{
  "init": "normal",
  "init_std_qkv": 0.0564,
  "init_std_down": 0.0,
  "beta1": 0.95,
  "batch_tokens": 16384
}
MLP neurons of a small language model. Each row is named by its layer, matrix (up: input weights) and neuron, and shows model dimensions 32-127. Each number is 128 + 32 x the weight over its row's rms, rounded and kept within 0 to 255.
After each neuron's rows, "fires after" lists the tokens most often just before its 100 highest values on Wikipedia text that the model never trained on; "fires on" lists the tokens most often at its 100 highest values on Wikipedia text that the model never trained on.

L5.up319 [136 222 136 158 109 160 129 118 139 126 153 158  74 105 139 189 115 145 117 124 164 118  75 161 161 156 118 128  76  94 134  97  96 129 151 120 134 149 147 153  99 139 125 138 106 120 130 170 162 160 176 115  51 120 134 136 152 126 170 209 164 138 110 124 112 108 189 155  82 205 141 173 148  97 113  63 108 126 142 132 144  93  86 159 112 158 178 113 180 116  75 111 139 130 134  36]
fires after: "\n\n", "\n", " el", " a", "-"
fires on: "=", "-", "\n\n", " par", " pro", "des"

L2.up435 [152 109  65 134 145 154  89 163 187 160 150 173 147 155 117 131 120  88 129  68 119  70 101 181 141 128 110  99 141  92 188 132 139  99 140  81 107 192 129  41 108 160 135  71 127 143 139 104 138 118 132 126 163 140 107 155 133 130 124 102 192 190 105  90 125 101 115 130 149 202 150 127 134  88 137 129 107 155 120  36  48 141 139 100 145 114 104 136 126  91 147 140 139 122 114  88]
fires after: ".", ",", "\n\n", ";"
fires on: " However", " if", "When", " although", " though"

L7.up353 [128 128 164 104 167 129 135 166  77 113 141 129 116 109 122 148 183  68  86  85  79 121 181 131 135 126 112  89 168 104 129 127 149 142 142 133  77 152 111 179 147  95 145 146 147 143 128 127 145 153 178 142 140  73 143 175  82 143 111 137 117 166 171 136 169 118 124 149 112 154 150 150 143 109 130  97  44 100 128  81 117 111 157 128 122 119 135 123 171  74 159  80  55 153 106 155]
fires after: "=", "."
fires on: "\n", "\n\n"

L5.up398 [149 108 103 131 186  77 141 137 128 110 130 164 124  93  96 105 100 126  80 149 137 165 103  89 144 109 124 146 117  98 113 125 168 135 128 191 107  78 144 153 128 124  84  67 108 164 104 126 119  83 109  94 169 140 107 199 118 116 113  98 151 170 121  93 150  74 155 166 111 183 173  90 138 185 182 171 141 121 156 134  96  63 116 140 134  40 187 138 149 107 122 163  86 112 104 118]
fires after: "\n\n", "\n"
fires on: "|", " League", " |"

L7.up44 [100 140  96 134 147 130 163 116  70 129  67 135 132 131 179 106  99 154 156 137  90  93 124 113 175  88 112 110 161 140 124 164 121 148 108 111 150 144  46 131 122 123 118 160 189 132 139 103  94 137 132 146 139 125 187 155 117  31 128  98 161 146  78  86 137 135 103 113 169 160 106 147 131 102 141  66 137 131 115 114 119 131 100 111 145 155 110  71 144 114 119  93 167 117 107  78]
fires after: " 0", " |", " 1", " 2"
fires on: " |"

L5.up263 [176 117 131 115 107 118  76  98 105 105 147 143 167 131 153 128 132  97 162 140 120 141  85 130 145 151  82 131 124 120 124 117 115 124 195 137 161 158  82 112 136  85 154 147 148 165 121 119 184 129 120 183 122 124 170 147 134 183  80 101 111 150  93 167 102 121 172 147 150 121 127 110  86 150 182 135 121 145 125 153 130 122 118  86 208 182  85 133 190 106 104 120 149  76 113  69]
fires after: " |", "|"
fires on: " –", " —", " who"

L5.up344 [ 82  99 132 134 141 128 103  80  89  70  79 104 161 152 143  78  70 143 154 171  67 172  92 141 145 165 130 146 133 120 104 125 160 128 131 110  78 150 107 130  97 124 116  83 123 158 160 127 154 172  59 155 198   1  82 148 104 132  72  88 117 188 108 137 122 142  75 120 110  80 116  57 195 153 104 126 112 138 141 131  74  92 119 133  85 109 117 119 144  73 109 155  63 129 130 120]
fires after: "=", " =", " scores", ")"
fires on: "\n\n", " is", "\n", " ("

L7.up360 [136 125  64  95 129 154 148  64 159  73 132 109 145 135 106 103 128 138 147 145 140 181 113 165  83  78  90 154 189  68  85 148 100 186  99 110 141 161 101 161 151 126 125 161 104 118 153 181  98 116 126 146 147 113 199 121 160 116 125  82 115 177 118  93 137 165 154 152 106 186 141 131  97 133 105 157 164 102 134 153 115  89 161  66 139 128 144 131  65 142 132 129 146 147 153 116]
fires after: "-"
fires on: "-", "|", " /", " kn"

L7.up3 [166 142  75 149 119 143  90 174 112 149 143 163 115 118 125 155 182 103 152  71  78 124 134 139 104 114 163 111  94 117  76 173 178 141 173 113 135 145 142 171 178 128 112 205 146 133 113 144 136  73 154 138 142 113 140 163  86 131 119 118  93 168 111 107 131 133 163 139 157 169  96 107 201  94 137  88  92 130  94  97 131 145 141 142 131 124 101 135 138  51 167  95 150  81 123  99]
fires after: " |", " –", "  ", " 11", " 9", " 10"
fires on: " |", "|"

L7.up380 [160 168 183 138  68  95  99  73  71 131 176 116 172 113 137 180 172 132 155 152 117 115  58 129 166 179 120 118  49 159 114 161  87 106 123 118  92 132  75  75 114 190 166 170 110 126 140  64  91 139 128 140  96 144 131 102  99 123  99 136 124  92  91  79 120  94 131 172 138 165 105 125 128 130 136 118 107 133 145 179 119 119 119 167 123 172  98 123 142  82 130 160 158 102 121 152]
fires after: " |", "%", "\n ", "  "
fires on: " –", " -", " +", " :", " −", "|"

L7.up107 [131 147 143 131 159 152 119 195 102 155 115 130  94 171 144 132 155 167  92 100 151 139 149 167 211 123  95 146 107 153 110  94 115 130 179 128 133 147 121 115 100 103  80  94 144 181 163 127 116 128 110 107  84 107 148 193  94  52 123 153 115 165 160 138 123 109  79 159 138  88 152 145 167 101 126  85 155  87  88 156 140  80  67  67 173 178  97 105 146 116  83 142 122 112 101 104]
fires after: " |", "|", "."
fires on: "  ", "\n\n"

L7.up118 [148 189 143  64  99 166 152 123  99 115 134 184 147 138 123 111 166  78 170 149 155 124 145 151 107 103 172 152 173 208 113 163  81 155 144 128 145 112  96 142 137 172 128 166 121  96 137  80 155 124 172 146  87  80 154 164 109 113  83 133 114 141 131 116  52 135 151  81 136 180  87 158  83  95  92 166 135 110 135 141 150 139 137 146 178 112 140  57 156 149  63 106 122 185 113 109]
fires after: "-", "|", ".", " +", " 0", " |"
fires on: "-", " |", "13", "11", "15"

L7.up627 [140 169 160 184 178 142 159 136 173  97 125 224 109 151 136  95  87 113 118 113  92 118 141 138 138  58  90 125  98 120  95 135 117 119 132  97 136 119 103 117 113 112 127 155 124 165  76 141 120  91 130 123 124 132 195 181 132  67 165 111 111 129 142 164 142 161 108  86  57 204 133 129  89  82 132 149 135  98 100 100 135 112 164 184 142 129 121 111 166 137  93 130  90 181 102 105]
fires after: " |", " /", ".", ";"
fires on: "\n\n", " (", " in", " 2", " Dis"

L7.up127 [144 181  83 156 137  93 133 117  62  92 131  89 140 114 107 123 104  99 110 106 111 160 165 127  73 122 133  94 168 145 143  67 119 105 103 164 175 114 132 105 142 145  77 113 116 141 102 203 142 129 192 185  93  87 191 135 136 160  80 154  87  83  97 102 188 129 148  72 151 129 117 124 144 111  95 133 127 142 184  41 103 151  44 161 116 145 131 126  88 113 122  80 132 147 164 156]
fires after: ".", "=", " Preceded", ")"
fires on: "\n\n", "\n", " by"

L5.up46 [134 138 148 183 169 110  88 180 135 114 132 105 101  60 146  90 152 159 162 109 121 139  94 143  93 110 137 151 124 157 115 136 152 160 154 170 116 115 101 177  74 130 106 187 139 144 137 176 108 147 135  92 144 136  81 169  99  88 169  85 138 105 135  47 178  84 139 122 102 140 119 121 164 144 115 153 136 113 127 101 130  16 102 113 184 130 160 157 147 171 111 143 124  90 133 136]
fires after: "\n", "\n\n", " Party", " Year"
fires on: "|", " |", "\n"

L7.up506 [122 172 146 152 117 133 172 138 122 151  54 137 112 107 107  85 113  98 148  92 142 135 146 145  89  76  82  65 136 179 149 112 160  95 125 141 158 132 162 108 125 136 173 158 162 158 138 189 127 100 157 182 160 100  78 103 125 125  98 117 199  75  86 113 124 117 143  66  93  90 142 133 132  94 137 152 129 124 143  87 134 136 112 101 120 107  79 125 110 160 191 119 122 126 130 188]
fires after: "=", " =", ")"
fires on: "\n\n", "=", "bs", "du", " ("

L2.up19 [171 138 144 164 102 139 131  87 155  96 171 186  83  88 178 125 105  88 104 140 141  55 138 126 103 110  96 163  89 112 135 150 145 155 155 109 112 120 100 125 122 166 130  93 115 161 125 116 183 123 161 150 209 118  79 144 126 125 101 168 121 151 117 122 112 116 125 117 113 100 141 144 156 100 139  86  86 125  97  95  74 166 155  65 166  86 128 144 175 139 149 188 118 141 183 107]
fires after: ".", "\n\n", "\n", "-"
fires on: " On", "On", "When", " Up", " After"

L7.up31 [ 89 144  95 158 142 116 132 121 104 118 170 163 104 105 102 141 136 174  82 155  86 166  86 108 133 127 132 123 164 135 176 153 133 108 108 138 142 136 156 199 154 104 129 104 119 172 143 107 160  49 188 110 126  28 200 113 167  69 133 156 143 110  75 173 130 119 215 126 116 138 109 134 120  97 103 116 160 127 153 143 101  84  52 111  81 160 137 125 100  81 109 138 141 157 151  94]
fires after: "\n\n", "\n"
fires on: "="

L7.up81 [128 124 113 160 145  95 164 140 116 119 194 127 143 115 131 135 121 138 125 160 116 142  95 146 101 119 145 147 107  99 142 139 146 103  87 205 137 127 148 170 145 129 137  84  98 196 118 108 132 145 140 137 128 102 147 104 133 177 115 130 106 114  99 140 172 112 141 137  75  90 116 136 109 172 151 106 139  97 152 124 132  25  64 111  90 121 132 109  99 123 111 114 113 243 119 130]
fires after: ".", "\""
fires on: "\n\n"

L7.up419 [ 61 121 160  97 127 117 149 189 137 108  91 152 169 162 117 141  93 103 131  76 120 105 108 150 109 165 159 117 143  99 154 124 132 137 113 115 121 147  92 153  61  99 111 115 171 184 166 189 174 111 135 130 148 105 130 174 187  93 116 178 167  81 140 164 127 106 127 122 118 142 135  68  95 157 100 119 151 118  83 107 146  34 145 117  40  81 126  94 127  88  60 158 120 120 157 128]
fires after: ".", "'", " ("
fires on: " The", "s", " the", "the", " A"

L5.up441 [164 115 141 104 138  94 148 128  92 169 124 181 154 178 150 152  94 127  91 114  89  98 109 147  84  93 105 119 109 197 159  88 114 164 157  99 121 182  90 127 115 168 176 125 190 175 122 126 126 129 115 141 114 111 199 119 153 114 104 163  75 140 166  95 137  67 145  96 129  80 127 185 135  84 149 106 111 124 113 109 133 153 110  87 114 193 191 111 117 130 144 151 100 113 145  85]
fires after: " |", " \"", "|"
fires on: " +", "I", " −", " x", " I", " All"

L7.up319 [192 115 106  99 141  97  79  91 108 114 126 115  47  81 114 165 170 146 116 154 154 169 150 189 175 101  99 159 110 150 174 198 113 107 126 112 182 116 172 140 163 144 154 111 113 135 135 121 140 192 204 107  83 177 156  97 108 113 170 140 169 141 125 155 109 117  76 103 176 127 129 131 170 150 112 111 115  44 162 146  83  93 105 154 111 141 104 142 163 159 113 109 114 138 104 128]
fires after: "\n\n"
fires on: "=", "."

L5.up291 [132 139 106 206 139 109 128 188  96 106 110 127 113  73 111 132 116 147  94 100 119 144 126 137 117 157  86 138 140 123 193 160 123 104 128  99 145 115 156 176 143 120  97 109 104 167 127 157 191 125 118 170 101  73 172 123 111 120 135 148 157  87 149 144 173 112 136  99 186  87  89 111  62 124 132  58 141 145 118 126 159  47  85  65  77 170 114 126 117 118 106 138  79  81 132 130]
fires after: "."
fires on: "\n\n"

L7.up28 [125  61  70 152 167 161 172 161  48 101 186  95 116 133 102 120 173 171  71 115 111 183 129 113 133  85  39 147 141 176 118  84 168 125 142 158  93 109 115  99 120 133 155 106 121 104 157  97 154 114 148 165 102 142 118  70 171 118 167  81 180 140 107 156 116 122 148  97  97 116 127 157 123 125 114 117 118 113 111 139 171  87  97 144  85  95 148 127 123 105 113 127  81 108  94 106]
fires after: "\n", "=", "\n\n"
fires on: "=", "-", " |", "\n\n"

L7.up244 [ 86 151 150  99  21 110 120 121 100 154 133 142  87 179  94 106 121  75 149 131 148 114 115 159 165  91 139 150 136 136  99 169 118 186 148 143 114  91  61 175 142 134 109 153 133 154 137 128 103 126 105 143 121  57 225 156  97 131 142 127  86 124 165 174 155  93 184 139 127 137 156 140 114 109 125 163 139 143 197 151 124  78 102  80 119 118 103  84 119 169  98  92  82 160  82 189]
fires after: "|", "\n", " House", " |", "-"
fires on: " of", " Team", " 6", " 14", "3", " Party"

L7.up86 [136 116 141 139 129 128 134 120 134 120 156 144  93 148 125 100 111 127 155 181  99 195 121 124 105 124  87 124 127 101 104 121  71 102 133 111  74 138 121 117 116 116  90 182 174  57 133 116 139 141 167 131 122  83 181 174 132 108  83 145 143 158 111 133 108 159 121 167 162 194 127 137 128 152 131  90 161 137  78 189  72  97  73 118 170 190 122 171 126  75   0 153 153  81 145 118]
fires after: "\n\n", ")", ";", " |"
fires on: "=", "\n\n", ":"

L5.up40 [ 80  92 145 114  24 149 143 169 151 121 116 191 176  78 161 159  73 156 108 153 109 144 112 110 140 118 149 103 114 165 195  95 155 168 135 149 115 142 140  88 145 113 133 115  72 101 153 167 133 161 126 111 105 123 124 106 100 112 118 110 123 115 195 153 123 120 104 101 110 229 145 121 135 127 146 102  88 131 144 116  88  63 100 119 127 116 133 131 184 207 157 187 130 146 101 168]
fires after: "\n\n", "-", " known", ",", " such", "|"
fires on: " as", "=", " also", " code"

L5.up569 [120 143 144 119 124 187 162 141 119 128  95 154 108 140 103 115 144 114  82 157 129 103  51 130  37 149  68 105 143  97 147 162  97  97 180 180 168 133 152 121 184 119 140  75  87 122 170 121 132 115 116 147 116 104 176 135  99 130 125 175 105 114 117 107 131 119 136  88 144 173 105 141 109 101 150 174 119 154  74 185  91 137  93 157 147 109 139  88 108  77 122  86 137 100 133 157]
fires after: " |", "|", ")", ";"
fires on: "\n\n"

L7.up620 [116 148 157 107 164 217 166 182 132 198 187 181 143 154 178 133 104 162 181 110 143 108  83 143 100 168 129 106 138 133  97 143 158 171 151 155 114 111 161 138 146 167 140 109 135 132  87 164 109 135 134 127 155 117 116  93 158 138 149 113 155 136 132 111 125 121 203 116  69  98 102 120 125 149  92 156  65 143 115 153 153 111 101 121  57 136  83 110 122 118  69 168  76 111 159 101]
fires after: ".", " (", " \"", ":", " with"
fires on: " A", " The", " the", "the", " every", "A"

L2.up119 [149  99  67 132 127 181 156 136 125 138 126 106 141 155 156  55 114 108 112 148 124 130 148 103 193 160  99 136 141 139 124 150 111 117 110 151 102 199 149  63 130 194 168 110 175 152 134  94 141 175 134 114 150 167  99 102  98 144  81 150 131 145 186  89 142 188 163 169 105 124 171 104 160 144 120  82 115 147  76 141 130 143  75 107 135 126 142  99 129 161 168 152  96  83 162 120]
fires after: ".", "\n\n", "-", "\n"
fires on: " On", " At", " In", " From", " By", "In"

L7.up51 [107  90 105 130 145 114 172 140  75  48 150 132  99  95  87 141 140 154 137 104 121 170 108 117 110 121 104 182 135  89 237 107 130 122  16 129 123 147 182 184 144 131 145 127 104 128 120 123 120 132 217 136  77 128 120 120 122 158 155  83 128 163 145 186 157 145 122  92  62 145 149 145 115 138 127 128 112  59 111 138 147 117 164 144  87  85 153 146 151 149 126 150  81 149 109 112]
fires after: ".", "\n\n", "\n"
fires on: "\n\n", "=", "|"

L3.up148 [153  47 187 127 103 119 163 169 139 142 116 155 186 127  95 108  26  82 105 183  97 106  63 110 177  61 136 141 147 116 163 131 103 110 112 195 115 131 104 118 154 213 116 138 151 152 163 160 156 123 130  97 157 142 141 183 188 101 146 126 160 165 228 151 125 159 116  81 105 146 112  85 107 119  71  74  96 162 104 150  98 166  85 117 140 102 107 122 150 103 124 129 125 146 166 167]
fires after: ".", "-", "\n\n"
fires on: " In", " For", " From", " during", " During", "From"

L5.up323 [145 143 167 133 139 112 103 114  93  62 151 105  41 134 181 120 130 129 123 116  93 105  88 121 166 125 115 126 168 141 122 123 126  96 107 134 128 127 117  89  81 145 117 127  56 154 108 127  88 126 126 179 165  97 153 122 159 130 126 121 128 138 129 122 170 121 111  87 141 127  99  94 118 156 147 131 181 122 163  35  64  90 138 122 100  67 147 149 197  63 108 132 151 217 129 141]
fires after: ".", "-", " ="
fires on: "\n\n", " Born"

L5.up510 [145 159 139 107 134 124  45 144 173 101 124 150  66  79 125  64 158 146 152  92 161 141 135 123  89 112  94 125 151 101 156 170  72 107 130  55 139 171 122 170 100 120 111 131 121 166 110 121 150 130 158 180 145 109 147 181  73  49 141 114 135 125 151  86 150 101  90 136 192 122 189 135 140 151 132  78 124 112  94  98 117  87 130 134 129 124  67 161 103 147 162  90  71  94 128 103]
fires after: ".", "=", " |"
fires on: "\n\n", ".", "\n"

L7.up141 [114 169 195 157 166 119  91 112 119 188 142 163 172 134  89 115 149 129 122 117 116 111 107 107 176 139 128 151 155 147 130  95 112  95 131 174 136 160 142  84  98 147  93 141 129 168  85 161 135 144 124 147  86 147 129 166 130 136 150 108 123 105 167 126 107 118 154 170 118 202 111 123 132 155 130 152  99 127 127  93  88  86 105 124 120  89 147 153 184 160  60 168 192  75 114 117]
fires after: ",", " St", " Lo"
fires on: " and", ".", "'", "d"

L3.up542 [195 138 115 165 146 118 169 101 105 113  98 118 163 111 130 117 127  47 132 126 146 119 115 111 167 108 125 127  77 149  82 175 162 105 168  96 116  94 150 182 129 121 111 121 141 127 135 174  77 155 109 150 153  72 168 171  86 144 162  66 113 152 164 117 150  62 127 140 191 138 108 128  89  91  95 131 119 148 116 182  96 162 120  97 164 143 121 136  91 153 169  77 171 176 167 110]
fires after: " (", ",", " the", " |", "|", "–"
fires on: " 2011", "2012", " Denmark", "2014", " 2010", " 2017"

L5.up48 [128 142 203 167 118 178 122 143 107  92 124 131 113 175 132 102  72 120  79  96 136  97 131 143 106 102 144 117 120 125 116 115  66 105 118 128  73 111 106  97 128 115 105  97 171 107 170 141 162 142 204  87 120 135 204 156 130  96 130 125 158 121 166 113  83 103 105 102 122 148 143 120  89 110 115 157 139 127 135 132  83 114 106 136 132 160  82  19 120  89 151 115 124  81 101 164]
fires after: " |", "|", " of", " in", "'"
fires on: "\n\n", " his", " =", " the", "\n "

L7.up445 [ 95  84 166 179 177 158 172 183 104 139 112 104 122 125 111 113 127 115 139  99 116  59 160  83 102 171 127 173  71  99 139  97 159 181 104  82  36 148 176 174 144 103  30 143 156 161 150 148 168  98 131 112 101 117 102 173 132 121 106  67 160 136 136 168  82  99 145 138 164  83 137 128 120 169 137 146 152 172 115 112 122 125 107 188 102 105 156 110 115 151 132 114 157 159 111 135]
fires after: ".", "'", "\n\n", ","
fires on: " This", " The", " and", "s", "This"

L7.up598 [107 165 139 192 117 118 116 122 106 106  93 144 108  85 135 109  92 118 150  69 109 127 100 139 150 159 146 108 148 147 129 151 122 113 148 194 168 118 123 178 102  96 146 145 118 204 116 168 130  87 185 139 160  57 152 170 119  80 109  89 173  72 165 107 186 125 124  82 188 204 141 129 145 149  97  68 171  96 135 112 102 135 147 119 159 123 113 131 112 135 153 115 129 128 183 166]
fires after: "."
fires on: "\n\n", "."

L7.up172 [ 50 102 146 144 119 150 126 149  68  98 117 150 106  56 126 171 157 127 115  97 147 133 158  80 133 148 164 120  96 105 107  71 178 165 113 144  89 147 133 133 152 112 111 139 120 157 100 131 150  59  74 123  67 115 144 156 153 124  99 137 106 174  96 162 170 133 121 138 107  77 144 128  50  99 117 160 184 133  69 144 107  98  93 137 137 111 139 120 109  90  93 135 114 127 135 124]
fires after: "'", "\n", " a"
fires on: "s", "-", " men"

L3.up547 [177 155 117 109 151 138 155 170 166  60 160 122 116 135  87 156 120 106  92 111 118  97 122 148 128  74 119 160  51  82 166 145 114 176  99 112 128 134 128  95 156 199 152 137 111 162 124  89 168 155 142  91 156 193  74 180 120 104  75 108 118 204 136 137 107 181 162 147  80 154 145 167 165 161 152 105  78 112  66 116 126 136 126 161 142 112  83  90 116 143 134 165 124  94 142 128]
fires after: ".", "\n\n", "\n", "="
fires on: " There", "As", " At", " After", " On", "When"

L7.up369 [109 132 115 187 146 131 129 114 123 117 146 126  85  14  56 139 114 147  62 155  64 139 121 169 138  86 119 142 175  85 187 130 127  90 183 120 141 132 146 157 176 133 148 115 103 105 121 142 180  79 166 222  89 139 159 113 103 130 110  97 145  45 141  95 136  96 141  93 155 101 144 132 124 148 143 105 142 132  95 115 116  88  76 139 154 166 135 135 146 142  93 122  81 127 103 100]
fires after: "\n\n", ".", "\"", ")"
fires on: "=", "\n\n", ".", ","

L3.up579 [ 97 146 112 123 163 134 121 137 158  89 115  96  84  93 213 105  94  84 154 107 126 144 138 134 124 123  80 120 116  87 167 155 144 157 126  85 116 107 125 119 127 162 126 111 114 176 164 124 167 150 109 156 120 222 133 152 182 123 124 122 122 123  52 130  75 105 142 156 139 118 143  78  93 142  85 183 157 146  88 142 133 143 123 118 156 178 148 101 126 141 141 114  91 119 116 130]
fires after: "=", "\n\n", "'", " =", "s", " |"
fires on: "=", "\n ", " RUS"

L2.up245 [122  95 144  74 152 106 151 127 117 127 100 101 145 100 146 168 168 164 107 133 143 102 164 186 162 135  77 150 116 157 114 154 121 137 141 145 191  62  89 176  91 133  64 134 137 127 125 128  69 171 132 175 111 148  72  90  71 153  77 160 197 174  93 123  94  81  78 131 151 109 127 104 155 110 136 136 159 173 113  89  60  83 113 138 113 103 115 131 131 172 116 115 211 115 137 105]
fires after: ",", " New", " in", " of", " the"
fires on: " London", " York", " Portugal", " California", " Wisconsin", " Italy"

L3.up531 [173 121 122 142  69 147 125 161 140 110  65  85 125 140 123 110 166 122 110 126 105 104 136 129 142 146  88 109 135 121 192 104 117 104 102 103 102 109 143 149 190 145 189 127 164 138 142 179 137 151 102 194 155 102 132  88 157 138  70 107 137 182 150 134 118 124  93 129 159 143 173 112 110 178 118 106 137  95 151 140 159   0 122 104 154  77 125 110 109  63 152 115 109 182 134 113]
fires after: ",", "\n", "|", "-", ":", " in"
fires on: " 2009", "-", " 1998", " 2017", " 2014", " 1989"

L7.up47 [130 118  75 138 147 141 143 143 132 117 136 130 151 103  86 186 154 149  54  85 100 139 131 146 155  57 117 103 165 185 198 158 110 130 177 126 128 104 127 158 124 139 128 126 120 120 135 146 194 118 149 109 120 126 222 137 122 128 171 152 134 118  80 169 124 101 127  83 193 164 138 111  97 200 140  65 122 142 102 117 177  87  66  49 134 102 137 144 141 161 139 138 109 143 125 136]
fires after: "\n\n"
fires on: "="

L7.up482 [125 128 110 132 136 117  90 116 139 100 100 135  79  99 123 169 109  96  86  65 102 115 129  96 127 163  84  82 147 147 177 151 121 177  93 116 137  55 125 202 140 164 102 106  58 108 157 109  82 161 144 202  95  97 101 125 139 123 110 125 141 146  86 143 108 191 129 156 123 173 139  88  78 112 153 102 188 107 105  80  95 169 148 114 148 155 215 124 135 122 138  91 172  91 128 137]
fires after: "=", " =", "History"
fires on: "="

L5.up159 [ 97 124 111 165 137 138 141 148  94 107 134  89 162 180 140  88 110 112 137 145 101 131 148 107 112  95 168 153 114 128 104 121 117  77 188 125 156 126 159 191 142 114 149 111 133 100 139 132 131 150 175 165  65 123 205 137 136 143 128 136 107  86 176 154 174  74 156 116 142 118 112  74 118 136 148  87 124 142 168  65 125  72  56 128 106 147 123 156 159 104 123  90  93 145 113  71]
fires after: ".", "|", "'"
fires on: "\n\n", " the", "s"

L2.up605 [141 142 164 168 107 104  38 131 169 106  62 105 113  70  92 128 148 112 148 132 109 105 133 138  92 130 131 143 174 143 112 133 146 121 141  81  83 135 171 154 131 142 108 110 121 200 136  76 137 127 135 102 148 136 175 196  62 119 122 143 165  94 148 121 173  74 117 150 172 203  91 104 124 138 135  32 127 142 108 151 115  90  95  97 113 105 128 105 105 134 111 123 150 115 161  74]
fires after: ".", "\n\n"
fires on: "\n\n", "=", "."

L7.up580 [143 138 100  99 158 148  79 128  64  94  83  85  94 173 160 109 147 163 155 155 103 161 120 171 122 155 142 111 132 187 125 117 123 213 125 141  66 148 168  95 130 171 156 154 148  81 217 142 123 143 124 113 161  67 167 105 118 132 181 128 127 234 155 107 131 159 121 129 160  57 143 108 119 163 138 110 120 117 165  99 134 110 154 132 105 119 111  99 133 108 139 150 138 135 150 109]
fires after: "\n", "-", "{", " (", " constitu", " overl"
fires on: "-", "2", "ap", "ti", "0"